MLP neurons of a small language model. Each row is named by its layer, matrix (gate and up: input weights; down: output weights) and neuron, and shows model dimensions 160-287. Each number is 200 + 20 x the weight over its row's rms, rounded and kept within 0 to 999. A neuron's up and down rows have the sign that makes its largest values positive.
Before each neuron's rows, "fires after" lists the tokens most often just before its 100 highest values on Wikipedia text that the model never trained on.

fires after: ".", "|", ".\""
L4.gate1205,211,193,189,202,210,175,200,150,183,193,228,192,245,201,213,189,210,172,219,205,218,189,201,205,183,204,225,182,198,200,205,195,236,177,198,177,205,210,166,201,200,156,186,199,171,214,191,209,180,192,220,164,196,213,211,204,199,231,201,215,200,202,196,184,185,207,190,225,190,193,208,225,169,228,189,212,209,165,221,241,219,216,209,208,210,199,211,227,196,209,174,192,198,208,208,169,197,189,216,209,192,229,338,197,196,190,168,185,186,190,184,184,186,210,213,202,199,196,174,200,209,189,188,207,204,200,200,188
L4.up1205,206,189,189,203,216,176,190,145,184,211,219,186,224,199,229,187,196,172,212,200,209,200,200,199,193,217,235,195,199,183,205,206,210,162,187,180,222,211,184,208,203,149,196,201,169,211,178,209,167,189,213,144,190,217,214,209,201,194,200,208,194,199,187,186,223,219,189,233,185,196,203,225,185,232,201,195,194,155,221,224,231,209,193,202,202,198,201,221,196,206,192,190,220,209,193,164,214,182,202,207,205,220,339,193,215,193,195,201,192,198,176,187,178,207,215,203,209,185,185,207,200,188,192,208,203,189,201,191
L4.down1205,224,190,180,206,181,178,155,190,175,226,196,161,220,222,240,185,183,197,232,219,171,196,190,181,193,210,207,196,206,184,209,185,196,195,164,216,265,186,181,197,205,220,203,203,215,213,205,218,191,189,208,183,198,210,219,225,186,195,215,210,197,238,237,214,214,193,148,232,194,225,195,221,147,209,191,218,189,198,222,217,211,215,189,198,202,186,191,215,206,227,206,208,214,203,182,191,241,187,215,227,221,217,211,205,187,212,230,230,204,190,169,183,181,223,184,201,180,184,149,190,205,211,204,202,214,201,207,191

fires after: "G", "g", "==", "del"
L5.gate632,176,161,215,192,171,186,183,207,161,211,191,254,218,251,209,203,200,209,201,209,185,224,195,201,206,175,200,206,191,192,204,214,211,228,175,242,210,209,200,196,221,196,224,204,217,205,170,201,217,171,176,165,226,195,176,216,181,192,193,203,182,193,164,208,232,216,181,220,191,174,190,209,178,195,192,180,203,170,184,209,228,202,196,188,166,196,220,175,246,221,156,203,200,175,138,187,230,169,204,208,199,187,224,189,186,199,186,196,185,185,200,175,188,172,216,222,210,184,207,211,174,196,200,194,204,185,168,199
L5.up632,199,219,205,244,213,196,188,181,201,196,163,190,201,211,194,194,193,216,176,204,206,174,178,224,208,166,218,200,228,217,194,212,205,202,210,187,203,222,210,206,204,194,228,216,207,198,211,204,191,190,211,180,205,210,201,195,184,188,228,166,216,217,187,202,222,199,184,196,202,236,184,203,195,228,149,165,225,189,185,196,193,169,213,157,203,173,235,192,184,208,199,195,172,202,149,207,224,154,211,207,227,201,221,241,194,197,180,187,203,175,198,202,220,242,228,176,221,200,201,226,217,213,189,192,181,189,218,176
L5.down632,202,196,175,161,177,196,199,212,202,204,205,188,205,213,202,245,227,197,221,197,194,210,194,208,189,228,245,167,187,198,208,223,173,195,169,202,199,222,191,211,209,176,186,185,196,197,209,164,187,250,230,198,189,208,170,242,225,196,196,223,198,178,210,209,184,238,208,214,205,189,217,196,217,158,215,169,181,195,214,191,189,189,178,206,199,202,185,206,219,188,206,227,224,235,222,220,193,226,213,237,173,201,184,173,186,223,198,194,201,195,223,204,205,171,215,203,182,214,212,185,192,202,171,187,205,187,162,226

fires after: "-", "S", "C", "c", "N", "R"
L4.gate121,202,202,164,195,177,184,219,200,199,199,199,210,171,187,201,189,196,193,213,172,229,222,191,155,214,199,186,186,230,201,212,153,198,227,206,188,198,204,172,198,195,227,214,179,219,198,194,194,198,196,201,215,183,189,202,185,183,196,243,203,186,218,177,149,172,176,236,219,234,266,227,163,215,168,165,198,163,146,153,235,190,208,183,198,217,223,205,192,245,174,199,234,206,229,191,193,193,206,225,220,193,195,189,217,210,231,201,204,186,171,221,220,181,207,212,166,212,189,192,188,183,177,192,193,197,186,190,215
L4.up121,200,174,196,177,196,191,185,217,155,220,195,235,189,190,198,252,175,200,216,198,222,205,206,186,214,177,185,216,188,213,212,164,233,236,251,209,228,203,207,201,194,184,190,193,188,200,195,197,183,207,179,181,209,229,213,185,203,200,205,236,189,220,216,194,188,229,189,209,211,231,209,177,228,233,195,169,168,246,204,166,196,193,188,208,197,191,184,209,219,174,214,191,189,196,184,201,180,173,220,164,190,161,198,186,192,169,170,196,211,185,194,218,231,195,200,200,195,214,182,223,186,149,163,196,194,200,194,240
L4.down121,205,211,184,221,203,200,180,202,216,211,166,211,191,193,178,201,202,165,184,224,190,195,176,183,189,218,178,219,160,203,220,219,209,200,267,205,214,201,190,251,227,198,188,240,185,187,184,206,177,208,178,233,213,214,197,207,217,187,200,184,197,202,199,206,228,198,208,223,199,185,185,195,191,180,226,174,162,204,186,200,193,214,189,196,197,208,216,190,207,235,148,176,187,222,213,228,213,202,184,206,224,225,192,174,203,200,159,235,180,206,214,207,199,195,172,208,203,207,203,203,193,196,203,182,221,178,192,221

fires after: "| ", "M", "P", "K"
L3.gate1166,187,188,196,198,213,190,221,167,233,195,170,205,193,214,185,193,205,177,223,211,199,181,205,200,181,218,199,189,209,210,186,205,231,190,220,164,189,203,182,197,194,194,212,187,183,211,182,196,209,195,209,192,197,191,202,241,183,190,202,222,216,198,195,204,203,182,186,166,179,198,200,199,214,197,189,197,194,193,219,157,240,195,181,242,184,221,205,234,180,211,223,197,229,232,212,224,212,171,201,190,211,171,168,197,215,202,185,212,208,209,202,201,216,225,212,199,197,192,242,198,184,185,194,169,204,183,185,206
L3.up1166,210,203,173,221,208,180,217,164,210,195,193,242,204,217,175,209,191,164,204,196,190,196,199,224,184,236,192,186,214,201,200,233,219,215,180,189,154,183,181,179,226,198,217,186,183,195,185,226,197,213,203,211,197,178,194,206,202,170,199,244,228,198,221,182,257,141,196,213,153,210,178,197,193,237,181,185,199,200,206,153,216,179,183,258,154,226,186,199,192,211,200,210,202,215,254,222,189,202,188,188,194,219,170,217,197,216,162,203,175,228,177,183,214,196,199,181,192,177,218,206,176,189,200,190,202,192,198,189
L3.down1166,191,195,231,221,200,215,168,207,228,163,191,198,176,200,185,227,222,186,225,192,176,172,206,220,169,211,223,178,202,195,172,195,164,176,213,173,188,174,153,201,195,229,227,212,193,188,202,218,195,187,202,182,186,208,207,192,210,198,242,204,208,173,232,179,213,194,190,217,186,221,214,219,187,202,185,213,194,201,162,206,219,190,193,208,193,203,178,204,207,203,197,215,174,238,191,189,174,183,189,207,156,226,201,197,183,202,202,201,225,216,246,175,205,214,222,208,190,185,186,181,198,215,228,203,190,187,189,195

fires after: "sh", "Sh", "gu", "Ad"
L4.gate945,229,195,212,218,195,182,212,195,219,185,215,205,210,196,200,190,194,218,197,228,202,205,211,195,199,213,192,201,213,180,197,220,186,208,186,191,208,227,173,186,190,189,194,163,180,204,206,196,200,202,197,195,197,176,229,210,208,194,205,212,216,203,198,213,169,230,181,208,182,174,189,208,252,201,223,206,204,197,177,194,223,179,203,197,217,201,240,196,198,217,195,169,192,202,179,192,208,185,204,211,184,161,220,225,197,180,209,173,200,198,247,188,194,184,165,238,209,203,183,193,199,153,169,154,184,193,231,213
L4.up945,206,226,194,189,192,211,187,194,175,167,247,215,201,184,201,211,180,179,208,178,209,195,181,182,189,174,230,208,217,173,198,225,219,187,214,223,208,185,237,207,173,204,194,239,221,264,188,183,199,184,210,178,212,198,211,188,181,196,203,227,185,220,200,196,180,215,210,204,218,208,202,199,198,219,174,200,200,250,205,163,256,231,202,190,209,212,224,182,227,161,212,210,161,211,203,222,184,188,186,176,184,181,209,200,228,198,203,211,203,211,211,193,207,211,158,214,200,206,203,205,230,214,201,184,200,205,202,241
L4.down945,179,202,194,182,220,174,191,203,232,231,201,185,181,224,194,200,182,189,211,234,146,183,263,201,215,194,177,189,218,222,219,177,213,218,195,203,212,192,208,209,178,197,180,154,190,157,201,208,192,200,173,193,202,226,239,198,211,212,167,176,203,186,209,227,213,209,198,190,174,238,203,191,218,160,192,214,203,205,182,181,192,173,218,226,214,205,168,222,188,233,183,195,212,183,209,180,190,203,217,205,183,185,210,191,174,197,187,219,220,209,230,176,185,208,207,188,207,224,202,213,175,207,214,201,211,203,179,148

fires after: "f", "F", "g", "Br", "G", "w"
L5.gate82,173,205,221,180,209,153,219,196,203,197,238,211,216,170,202,182,201,213,188,212,178,175,208,213,195,192,204,148,201,227,222,210,197,231,191,155,205,184,205,169,214,209,183,217,256,198,220,165,170,224,191,176,206,228,192,212,172,173,210,200,211,230,217,167,256,205,181,195,210,196,203,204,185,211,177,220,176,190,162,189,201,209,229,178,190,148,244,196,179,197,154,162,190,189,173,234,212,195,216,207,223,191,188,179,189,167,233,184,187,207,200,188,217,213,195,205,213,204,191,203,198,215,217,193,195,167,217,190
L5.up82,184,189,182,151,195,177,183,181,205,196,201,235,219,188,211,170,197,228,188,202,202,207,214,202,170,167,195,189,248,185,206,187,173,211,194,167,205,211,212,213,194,195,210,248,202,198,213,184,184,180,177,185,216,192,208,185,170,147,194,182,192,194,201,205,187,209,172,181,241,208,179,201,176,232,186,230,197,195,192,196,203,183,206,202,170,166,195,235,197,183,207,218,213,159,205,155,255,179,219,186,246,191,207,188,203,198,191,215,216,214,175,209,184,222,164,185,220,221,212,213,164,188,179,200,195,170,210,217
L5.down82,190,203,234,221,209,194,203,214,198,193,188,172,225,250,236,194,222,194,186,205,204,171,210,200,207,201,183,176,197,200,184,189,214,230,194,195,201,198,225,173,227,199,183,206,203,219,236,225,194,213,202,236,185,226,248,215,227,220,204,198,220,226,178,198,201,232,192,189,219,188,236,182,212,216,213,185,201,209,205,216,215,191,218,224,224,197,210,216,197,196,192,194,206,218,222,197,186,214,172,217,181,227,173,189,187,197,187,216,187,175,199,197,234,201,207,212,259,177,213,217,196,201,180,204,221,215,237,191

fires after: "D", "d", "G", "c", "g", "K"
L5.gate785,195,195,209,195,193,211,223,223,201,198,204,206,181,206,200,228,197,187,203,182,211,189,214,192,190,182,250,193,215,208,208,248,177,216,168,201,191,228,224,192,241,169,174,167,204,197,207,205,237,217,162,227,227,211,211,199,205,204,223,187,208,226,181,191,193,172,198,210,235,224,197,205,179,221,210,196,206,193,199,187,221,221,190,210,188,206,239,171,205,188,186,175,210,207,190,211,180,186,203,210,204,178,217,170,204,219,184,194,201,222,154,206,198,200,214,192,248,200,185,191,176,203,195,186,166,193,188,169
L5.up785,169,219,206,183,215,200,181,198,216,194,191,191,189,176,167,168,205,203,207,222,229,169,184,221,183,171,235,185,190,215,204,227,180,220,228,192,185,222,202,246,241,199,221,194,187,226,229,198,221,229,204,196,165,186,209,194,186,248,174,200,189,172,204,202,178,234,190,195,194,187,175,168,180,204,205,160,201,199,196,197,163,193,199,199,214,192,203,194,170,213,171,254,210,194,190,203,198,191,199,207,196,177,218,201,185,206,186,214,192,215,211,206,190,177,195,200,214,218,218,186,177,219,212,219,171,190,235,188
L5.down785,216,200,201,176,207,169,216,239,250,230,209,186,173,223,168,203,186,193,193,238,196,193,200,189,231,196,169,205,194,208,162,195,200,186,207,192,194,219,224,219,212,197,192,222,212,199,181,181,195,167,223,196,212,161,204,170,192,204,203,189,202,219,195,195,190,207,221,200,205,208,209,207,185,192,197,201,167,189,228,142,208,178,206,206,201,217,209,215,200,232,205,181,174,198,185,177,190,168,179,188,205,204,165,230,242,196,204,181,220,199,238,211,227,156,153,219,198,212,235,171,186,211,179,200,195,185,191,217

fires after: "| ", "L", "P", "N", "S"
L4.gate1126,196,215,171,147,199,186,205,188,200,178,198,195,214,164,195,243,207,194,187,213,192,206,214,183,220,207,187,196,198,204,203,213,205,212,190,191,222,214,178,179,234,246,177,227,183,216,213,203,225,221,192,175,198,227,190,170,201,183,212,219,211,208,192,201,180,214,185,192,213,199,197,198,171,226,198,211,222,210,195,186,193,221,178,218,196,155,213,188,230,165,225,193,203,193,198,197,210,180,212,158,216,220,188,192,211,216,174,208,199,214,197,210,189,231,242,196,216,175,224,173,218,181,204,217,217,194,193,173
L4.up1126,209,190,163,152,183,200,213,172,193,163,193,186,209,199,176,204,224,176,201,197,219,215,214,174,227,208,186,209,193,186,218,237,196,200,179,189,235,191,199,163,192,231,186,173,170,210,206,175,198,229,181,217,217,232,197,188,201,158,205,199,191,192,210,178,194,206,160,204,204,238,179,203,171,225,191,204,210,203,206,177,224,222,186,198,202,164,231,183,218,172,211,196,182,208,216,204,216,197,196,176,179,220,195,193,227,228,212,220,204,206,200,193,205,210,210,193,226,179,214,155,199,198,215,189,239,186,185,187
L4.down1126,192,180,234,203,193,197,183,196,220,186,184,198,196,210,179,222,230,196,199,190,202,200,219,253,172,222,189,188,223,198,223,233,210,211,226,193,198,169,181,191,139,210,205,204,193,180,212,201,196,209,186,207,207,172,204,225,217,202,219,214,196,202,230,184,240,173,183,239,196,188,212,198,179,182,205,211,196,208,214,195,221,188,188,204,214,213,182,220,206,223,199,237,192,192,195,181,166,216,176,233,158,187,209,221,202,190,200,202,208,225,185,188,189,203,203,198,176,174,196,187,207,216,226,186,171,203,189,212

fires after: "–", ".", "n", "G", "g", "ther"
L7.gate1074,147,188,203,202,220,204,208,207,208,170,234,246,260,219,192,193,216,215,216,221,172,188,194,204,196,223,174,208,202,194,229,214,181,179,196,193,182,185,186,202,204,182,174,192,196,239,221,197,181,197,186,185,230,180,181,188,209,232,207,215,187,159,187,192,242,218,204,212,193,183,192,245,227,177,182,196,182,192,195,212,201,216,213,179,212,176,192,226,190,222,173,193,253,196,168,198,176,212,203,223,212,235,207,207,201,174,210,179,205,203,174,194,178,177,193,186,195,177,216,205,235,173,172,204,186,229,194,210
L7.up1074,170,179,214,229,175,190,153,207,180,208,158,179,223,210,211,203,195,206,219,188,207,178,171,206,191,190,219,194,231,198,180,212,171,203,203,231,198,185,191,191,201,230,189,178,186,194,180,211,199,195,193,187,206,200,192,199,195,205,180,182,178,217,188,210,223,231,158,232,240,148,229,212,212,201,179,212,220,207,225,217,208,165,197,160,216,220,180,200,169,189,212,204,179,205,204,207,210,185,218,197,177,233,192,211,195,173,205,162,185,197,203,199,197,217,197,247,201,229,163,193,217,216,177,204,180,158,200,209
L7.down1074,177,214,209,180,210,195,220,187,173,206,210,214,212,197,252,178,216,220,186,199,186,193,240,202,188,176,177,181,249,224,226,192,197,214,201,184,191,257,198,186,211,187,224,202,200,204,195,226,187,201,218,210,196,203,209,211,229,242,184,224,207,188,180,198,208,164,211,167,220,186,188,161,188,211,217,204,207,221,193,169,191,194,194,211,180,195,204,175,178,200,190,195,206,216,182,214,189,219,178,213,220,195,193,213,201,232,178,230,161,209,190,213,236,198,211,166,212,189,196,184,197,250,205,230,217,210,223,209

fires after: ", ", "as ", "As ", "an"
L7.gate294,177,211,224,221,170,198,158,212,209,194,181,187,227,189,161,178,222,208,217,186,167,154,223,152,167,177,177,215,223,213,212,204,204,204,214,166,203,199,187,198,177,182,162,217,227,183,190,205,222,180,205,213,205,201,189,200,188,205,196,215,236,210,215,188,197,201,211,192,194,184,185,203,231,203,190,222,154,203,197,198,210,198,194,162,190,235,176,139,165,219,231,203,198,201,201,160,222,179,210,194,197,202,222,166,175,227,203,208,203,221,196,223,226,187,223,125,202,209,215,206,220,194,187,203,190,199,210,203
L7.up294,204,172,196,199,194,219,183,228,181,198,211,205,166,210,156,196,192,226,182,221,212,205,175,176,202,199,208,178,231,198,211,202,211,175,187,160,191,206,214,217,165,188,174,183,193,233,212,188,227,198,215,202,161,213,168,215,199,198,193,220,208,192,174,182,192,197,198,176,192,237,184,191,143,205,212,208,191,180,210,226,236,191,217,215,137,204,185,192,199,181,205,197,184,182,197,235,201,173,219,204,177,233,218,222,179,220,201,201,220,232,181,183,204,234,197,209,184,227,188,190,197,207,190,215,196,195,187,216
L7.down294,200,224,169,195,189,220,206,212,203,174,186,207,193,209,203,204,192,197,222,194,179,189,205,211,180,199,190,176,222,185,201,180,178,199,210,194,225,215,212,212,231,238,183,224,170,208,188,199,210,185,216,165,210,183,189,177,147,224,186,209,231,191,166,202,186,217,222,230,194,204,203,207,223,241,189,216,211,217,170,197,180,211,190,193,198,209,199,201,203,157,199,236,231,201,193,199,260,224,202,191,200,191,192,211,219,168,195,252,177,226,200,207,206,208,186,177,213,202,224,208,228,241,218,199,184,231,204,159

fires after: "|", ")"
L5.gate907,182,189,218,219,209,188,197,214,204,181,154,213,166,271,181,195,176,252,204,191,167,195,172,180,199,215,213,193,166,206,213,190,200,163,180,197,197,189,186,177,192,192,211,183,206,214,198,180,211,197,163,166,231,197,200,205,205,183,198,212,205,224,188,184,161,144,193,208,197,191,221,199,204,221,165,213,196,170,182,216,221,225,215,178,215,177,215,218,214,195,204,162,213,211,227,187,202,228,201,161,219,206,185,190,191,212,218,195,179,174,206,186,198,204,215,229,205,209,179,177,213,204,173,199,178,219,205,179
L5.up907,212,188,190,225,215,202,211,182,172,198,201,233,201,202,196,179,179,212,200,219,195,180,195,201,203,200,203,200,173,202,211,211,194,181,181,200,215,204,195,216,217,215,234,167,193,220,198,181,203,211,188,158,233,183,214,212,200,195,212,199,188,230,206,192,214,175,193,253,189,200,244,191,191,246,191,216,239,194,222,198,175,222,185,186,192,204,185,197,203,184,198,182,203,221,206,214,203,232,185,176,219,204,254,177,187,227,219,196,209,180,202,185,211,222,216,202,227,216,200,205,210,212,173,186,172,203,190,180
L5.down907,206,187,204,222,198,212,224,208,211,186,209,170,215,206,214,195,221,162,264,182,204,204,213,173,204,148,189,248,197,200,219,207,202,188,172,222,210,235,205,202,215,191,160,215,215,227,195,220,188,184,199,179,162,208,214,209,198,213,199,200,224,210,190,188,228,194,179,234,182,188,205,215,182,194,228,211,207,208,185,199,166,217,177,164,210,223,165,212,181,175,173,206,228,213,208,209,195,229,229,240,199,229,201,187,199,211,201,186,205,202,176,161,227,163,223,187,179,180,170,203,217,211,184,158,242,231,213,196

fires after: "K", "N", "R", "B", "W"
L5.gate641,148,210,202,169,168,189,199,213,191,175,211,215,209,201,202,200,168,219,173,210,220,226,207,209,226,178,206,195,206,166,174,197,170,198,229,205,198,221,203,242,171,186,185,163,226,192,188,191,173,202,211,204,233,195,172,176,247,206,215,184,230,182,186,190,211,202,193,195,215,212,190,245,233,185,218,181,176,189,174,215,216,230,193,187,202,173,221,193,243,204,187,194,197,205,152,213,201,186,182,217,192,215,198,195,147,224,186,198,206,191,194,189,205,184,198,203,210,221,222,234,181,210,191,196,191,239,204,185
L5.up641,216,202,211,200,195,169,163,178,193,161,192,246,183,192,203,228,187,207,212,208,199,211,186,229,211,177,190,175,172,192,186,169,175,233,230,192,198,212,171,191,186,200,193,189,151,202,180,205,217,210,222,217,183,184,210,184,196,217,217,201,189,184,203,198,203,182,188,223,208,201,194,208,253,213,169,160,127,223,192,213,195,192,177,226,178,211,233,203,212,201,209,191,192,205,207,175,223,191,231,204,223,200,197,200,191,207,183,147,206,227,218,191,209,198,206,201,237,216,202,188,231,192,175,216,208,189,219,238
L5.down641,173,208,229,219,201,199,228,206,162,218,206,173,228,214,224,215,227,191,181,192,229,193,185,183,221,183,220,207,228,203,198,225,215,181,195,196,201,189,212,188,184,216,180,212,218,215,218,184,182,185,224,216,186,185,162,221,206,177,203,209,200,213,222,195,166,189,230,197,179,188,188,188,174,230,236,203,193,200,203,207,190,212,178,214,203,196,165,205,241,151,205,213,225,223,174,198,186,205,182,209,173,207,194,227,177,218,237,194,174,195,186,185,219,206,222,215,204,224,229,173,203,197,197,195,171,177,181,201

fires after: "as ", "of ", "was ", "became ", "is ", ", "
L9.gate418,204,186,218,240,189,170,218,229,229,223,206,243,206,242,188,194,191,194,149,217,224,190,210,209,196,204,194,162,189,195,208,141,211,245,207,179,236,210,157,187,205,230,164,172,180,203,183,195,229,189,151,194,183,195,193,204,231,224,209,191,185,193,178,183,237,232,241,209,205,192,228,214,193,196,191,226,187,174,221,202,196,162,192,206,165,202,217,201,226,192,189,204,193,218,183,171,181,193,198,197,163,220,194,194,189,185,207,198,198,203,212,193,225,162,199,181,157,208,207,205,207,186,228,191,196,200,216,242
L9.up418,184,189,211,203,198,208,204,214,179,187,186,164,153,232,204,161,173,218,242,208,198,174,189,171,193,183,206,206,188,221,230,218,216,178,199,203,195,198,227,216,187,188,178,242,202,177,194,178,190,197,203,202,193,231,168,205,178,201,181,202,217,223,201,191,193,206,193,203,190,185,168,199,187,195,196,185,209,206,242,218,199,194,222,230,183,213,250,209,207,198,217,197,166,205,211,194,189,180,210,189,198,217,203,216,230,186,187,204,179,193,166,259,197,251,238,215,199,210,190,216,245,200,192,206,205,214,178,177
L9.down418,198,209,202,214,200,195,213,194,192,214,198,220,219,195,197,181,174,152,184,185,179,220,215,219,192,202,175,192,222,167,199,169,197,230,219,220,195,189,178,190,201,194,248,197,198,215,182,170,204,190,177,206,202,169,232,179,219,200,210,209,225,204,166,175,214,221,197,203,215,222,219,207,208,199,205,200,200,177,171,201,175,236,190,214,207,197,179,208,214,233,181,219,203,210,217,209,212,200,219,197,183,204,179,175,211,188,223,204,207,149,178,155,217,178,186,183,183,225,222,180,163,160,222,216,235,157,194,213

fires after: "L", "K", "H", "R", "h", "Br"
L4.gate461,155,197,203,213,181,207,196,199,178,211,198,216,213,182,224,198,186,225,201,203,204,213,197,215,196,215,242,213,223,193,186,185,167,240,228,192,230,216,223,247,212,215,165,188,186,171,205,177,237,196,216,160,221,173,184,208,192,202,195,179,251,187,149,197,222,217,193,181,197,202,239,210,222,193,181,221,180,185,191,215,184,220,236,193,193,206,222,193,164,178,215,195,221,202,216,182,153,198,196,183,195,179,189,218,208,207,238,231,170,189,213,180,220,244,188,173,203,187,196,196,191,196,218,232,213,158,208,208
L4.up461,211,195,196,210,175,164,205,196,190,167,197,189,225,194,211,169,178,188,241,212,204,199,205,219,175,222,189,211,168,214,205,184,186,213,196,182,177,193,199,219,205,186,212,165,171,190,226,216,217,172,203,187,183,137,202,204,205,222,180,224,181,183,211,219,174,225,192,204,212,177,239,202,174,173,195,215,165,196,228,195,162,203,211,225,229,181,200,160,228,216,183,203,212,221,191,216,200,204,225,194,199,188,227,190,184,215,199,237,191,210,192,176,194,207,185,187,217,238,197,234,238,183,175,217,210,207,186,193
L4.down461,189,208,220,211,171,204,178,194,203,210,198,209,186,190,207,221,197,195,179,178,216,212,189,194,212,230,205,195,215,226,206,194,197,171,202,193,211,220,189,204,221,229,191,159,221,200,183,174,188,214,207,196,200,187,194,205,178,215,186,203,163,186,234,172,210,198,223,199,170,226,194,224,175,188,251,197,213,207,198,177,222,199,203,212,182,182,225,172,157,187,204,241,220,200,168,208,209,206,219,221,161,187,171,200,204,195,220,187,212,200,174,239,193,207,196,188,199,214,223,182,209,193,219,168,229,182,196,171

fires after: "W", "w", "sk", "N", "K", "O"
L5.gate132,224,204,219,181,176,154,232,209,229,195,228,214,174,184,196,181,176,236,174,218,240,181,199,196,239,219,192,164,164,177,187,206,219,199,176,216,213,203,199,179,202,234,176,201,210,160,195,207,233,212,188,192,215,213,226,190,189,206,164,220,207,183,221,193,187,211,196,207,212,217,217,181,209,155,197,174,193,200,190,181,241,229,230,209,209,150,203,190,211,181,196,204,205,209,202,180,227,196,177,202,208,217,212,201,193,222,193,210,194,192,197,239,213,192,199,197,218,203,218,242,183,233,233,207,183,225,244,210
L5.up132,204,211,177,159,206,198,194,160,205,184,236,185,202,179,205,212,224,188,169,220,174,201,190,234,194,191,189,179,184,217,197,202,170,187,208,233,192,221,196,217,214,236,222,174,203,187,187,187,205,153,209,201,202,222,173,223,193,187,224,188,200,159,182,190,195,208,168,190,201,210,199,209,191,166,176,195,190,211,199,174,212,201,214,203,163,207,235,202,173,194,192,237,201,209,210,174,189,210,185,198,213,187,183,224,201,231,219,210,214,221,202,181,221,192,199,203,181,207,171,214,207,207,208,221,183,182,177,187
L5.down132,217,198,190,215,197,169,189,213,170,196,184,201,204,202,215,175,167,197,221,222,214,203,198,209,221,219,221,216,240,249,199,192,225,213,191,218,217,207,181,203,207,196,163,185,167,173,175,217,176,219,203,201,181,186,218,199,218,244,219,206,210,214,241,191,179,153,210,182,185,148,230,207,146,191,198,220,194,184,220,241,209,177,171,191,191,182,180,193,194,205,220,214,208,145,227,207,207,197,194,190,184,211,219,184,197,172,229,236,199,200,197,157,201,213,211,219,233,205,230,209,212,223,164,206,240,213,186,165

fires after: "|", ")", "inter", "on"
L7.gate545,190,205,185,192,197,182,211,229,208,234,206,187,171,203,180,223,233,211,192,186,185,154,161,203,201,172,190,202,203,198,188,204,169,185,199,222,193,183,198,205,224,209,207,207,201,205,163,230,198,172,198,168,220,184,191,185,213,223,153,213,219,201,210,228,195,214,195,220,177,181,194,223,185,204,198,255,209,199,202,188,166,219,201,170,231,180,198,195,214,204,188,218,211,205,189,202,222,226,176,190,192,200,171,218,188,192,219,180,161,232,205,190,172,218,192,197,217,188,181,216,251,179,195,200,183,216,212,190
L7.up545,223,218,247,199,217,171,194,161,177,200,217,194,232,219,196,189,175,193,184,209,187,161,161,205,228,155,216,197,167,202,194,205,231,202,197,190,219,173,207,160,192,173,233,182,194,210,222,169,193,211,185,205,186,208,243,211,193,200,199,205,205,207,199,222,208,217,173,191,188,215,217,198,188,225,169,216,200,195,201,184,177,212,198,173,204,197,199,205,223,199,212,179,211,197,205,204,185,213,188,174,199,182,209,233,183,227,216,194,166,201,151,187,216,191,191,179,174,188,190,191,176,219,198,202,188,221,211,198
L7.down545,181,167,169,212,212,217,201,197,197,182,175,176,198,170,210,208,231,181,222,175,182,220,194,197,181,206,214,224,219,221,218,173,167,217,190,187,208,220,166,203,188,180,199,173,208,252,176,212,180,189,218,205,188,180,201,166,227,204,246,206,192,194,228,209,204,185,191,228,212,195,211,188,184,196,228,204,184,198,190,214,190,207,212,212,216,199,215,204,177,193,161,235,226,250,215,191,193,192,216,221,197,238,211,205,198,182,196,209,213,191,232,199,181,227,230,219,226,198,190,179,232,228,206,197,213,222,180,199

fires after: "St", "sh", "st", "Sh", "h"
L4.gate1148,230,188,196,209,207,215,201,155,185,193,224,197,196,192,222,225,185,188,219,174,189,196,207,209,191,122,206,196,165,194,188,224,243,168,198,183,208,215,173,154,248,204,209,201,174,202,201,195,208,193,224,202,189,193,222,195,203,193,193,183,213,202,198,189,203,227,203,224,160,233,204,200,164,204,198,204,181,164,169,193,215,205,217,210,200,208,212,231,165,191,181,185,204,202,210,146,210,218,183,247,186,229,250,165,219,206,196,158,180,211,204,150,184,213,201,230,174,191,205,175,222,191,199,174,208,180,209,179
L4.up1148,186,217,196,198,170,216,199,211,205,231,198,209,220,180,203,196,203,221,192,216,233,219,194,210,224,192,198,207,246,188,190,194,222,217,216,208,181,197,159,205,193,210,204,183,236,207,210,201,195,219,196,187,234,181,201,231,168,224,203,228,204,201,180,186,161,212,215,202,211,184,184,198,190,137,193,204,220,204,223,163,161,206,213,193,195,201,189,220,197,161,165,238,157,206,200,235,181,216,168,140,150,201,176,215,171,170,169,198,214,203,220,203,192,197,171,193,197,219,201,207,194,147,195,191,191,243,203,218
L4.down1148,197,222,208,173,187,207,249,195,225,198,201,231,224,194,193,210,204,184,182,202,219,239,182,201,232,198,221,171,224,208,169,195,200,218,219,209,171,194,228,218,192,216,183,229,197,161,195,183,191,174,219,196,208,224,204,192,185,206,174,213,209,177,178,173,205,199,234,163,214,184,180,203,234,194,203,201,179,213,196,193,177,213,183,215,167,210,179,170,211,217,179,209,173,215,179,228,201,233,170,173,192,183,162,192,153,155,202,189,203,223,219,208,200,179,192,187,265,207,232,208,170,229,179,205,169,221,189,211